python train.py --num_attention_heads=11 --init_out_by_depth=true --max_seq_len=512
MLP neurons of a small language model. Each row is named by its layer, matrix (down: output weights) and neuron, and shows model dimensions 448-575. Each number is 128 + 24 x the weight over its row's rms, rounded and kept within 0 to 255. Numbers have three digits each. A neuron's up and down rows have the sign that makes its largest values positive.
After each neuron's rows, "fires before" lists the tokens most often just after its 100 highest values on Wikipedia text that the model never trained on.

L5.down631:133127145092166125143110112160158149141134110085099141131128144102160123154124114133089096118161096129142121138100129173153145122126135091111098102160109149157084088103100146099152178131062118196125119139151151109138129125121121156148126106135123128138143149143123130139138104119111168053134133129135133122104123158094158107142139161094091161119136120099148100127108135134117114148149
fires before: "|", "-d", " the", "3"

L3.down665:124148098146124106101127137123187171106156128121121160137143117154103095099176144154151133169130120128142105133159148078110129150153198111120154120107089134137136120162136093116136132091128100157102127113126164117120135128091162132147114107108122128107123138088097134086117114144115128183089112153120118124131147159067148143072171137154093083121121122145161115141142129123116111139120
fires before: "0", "2", "3", "1", "4", "6"

L6.down1728:125122144106136106177096091123128103121141139061155112164147127152107117122117142126088100127156121150114132148099135142150106133143154123083148132154152139151187154090142099144159112140144097086114142155149104122098113138143105128108118087141131132140120120129100131114154138108140145109152164099137144139127159131110143132113104132151155140113169138145110139113114074090148154107096
fires before: " |", "1", "0", "2"

L5.down1047:115115145102177151112114104130098143115129090194167114164130148131080145142105112137158115185095118120059094094139146138163093134080105110125125110127122145151092159127137122141111116122154113114121170141127138112135100129138121101155138076123140140138116134181135122115143134155122125148165119138122092173098113121172142141118117128127184095089158096103083122180108107105053075105136
fires before: " ", "1", "2"

L5.down1675:079080173109173144141120178102152158139131137145118138142146156155145146115083184151122108116154137088113147127123100118143131146130131174102107112124154153130134132129138129131183130099206088129122133085144151114122096166137156145155105082120117127134129094175092154098109135140122149180122118097154166154129107116116087147130145152137152198102118110134118110124140186198123108176091
fires before: " "

L6.down1126:138132125146136153155139101156116110141095123134112128103118119100148148121127109138116144128141111164177145162132085124087138122094139126110119102137087170098122145128128134100106111136000145150131124117109143100096123130128115124085120123101167102152133090149136068138119091157148164103151175129170125150115131114097154093129128132127124111113147144145152156108091103110105100094129
fires before: " the", " its", " these"

L5.down793:100133133116127131141103158119098114125130098139123092130131160141134159118084119081143063139081126138109135147101137132118137154124127145145126136103132127141149099171124171104106151157157126086143138115134134134121082105142131115120166167098143127115110139096118191092110138176096121147126122113128110142084131127159106119130122114160120145128178103093113154116147158127104150068112
fires before: " |", " |\n", ","

L3.down1845:105111151122131174133118141166118100125072119192118095140134112142121143193164139121124107130129149138111120114162092133133148149155103094113154097130116123078150117119127154096144142113237127130133101148104093145099162066122097134129133147099110121174137158128085110113120113118126144152101147109148124112133091111106125109132101117111182126132126142104157152111121097087123132133170
fires before: " |", "–", "9", "8", " "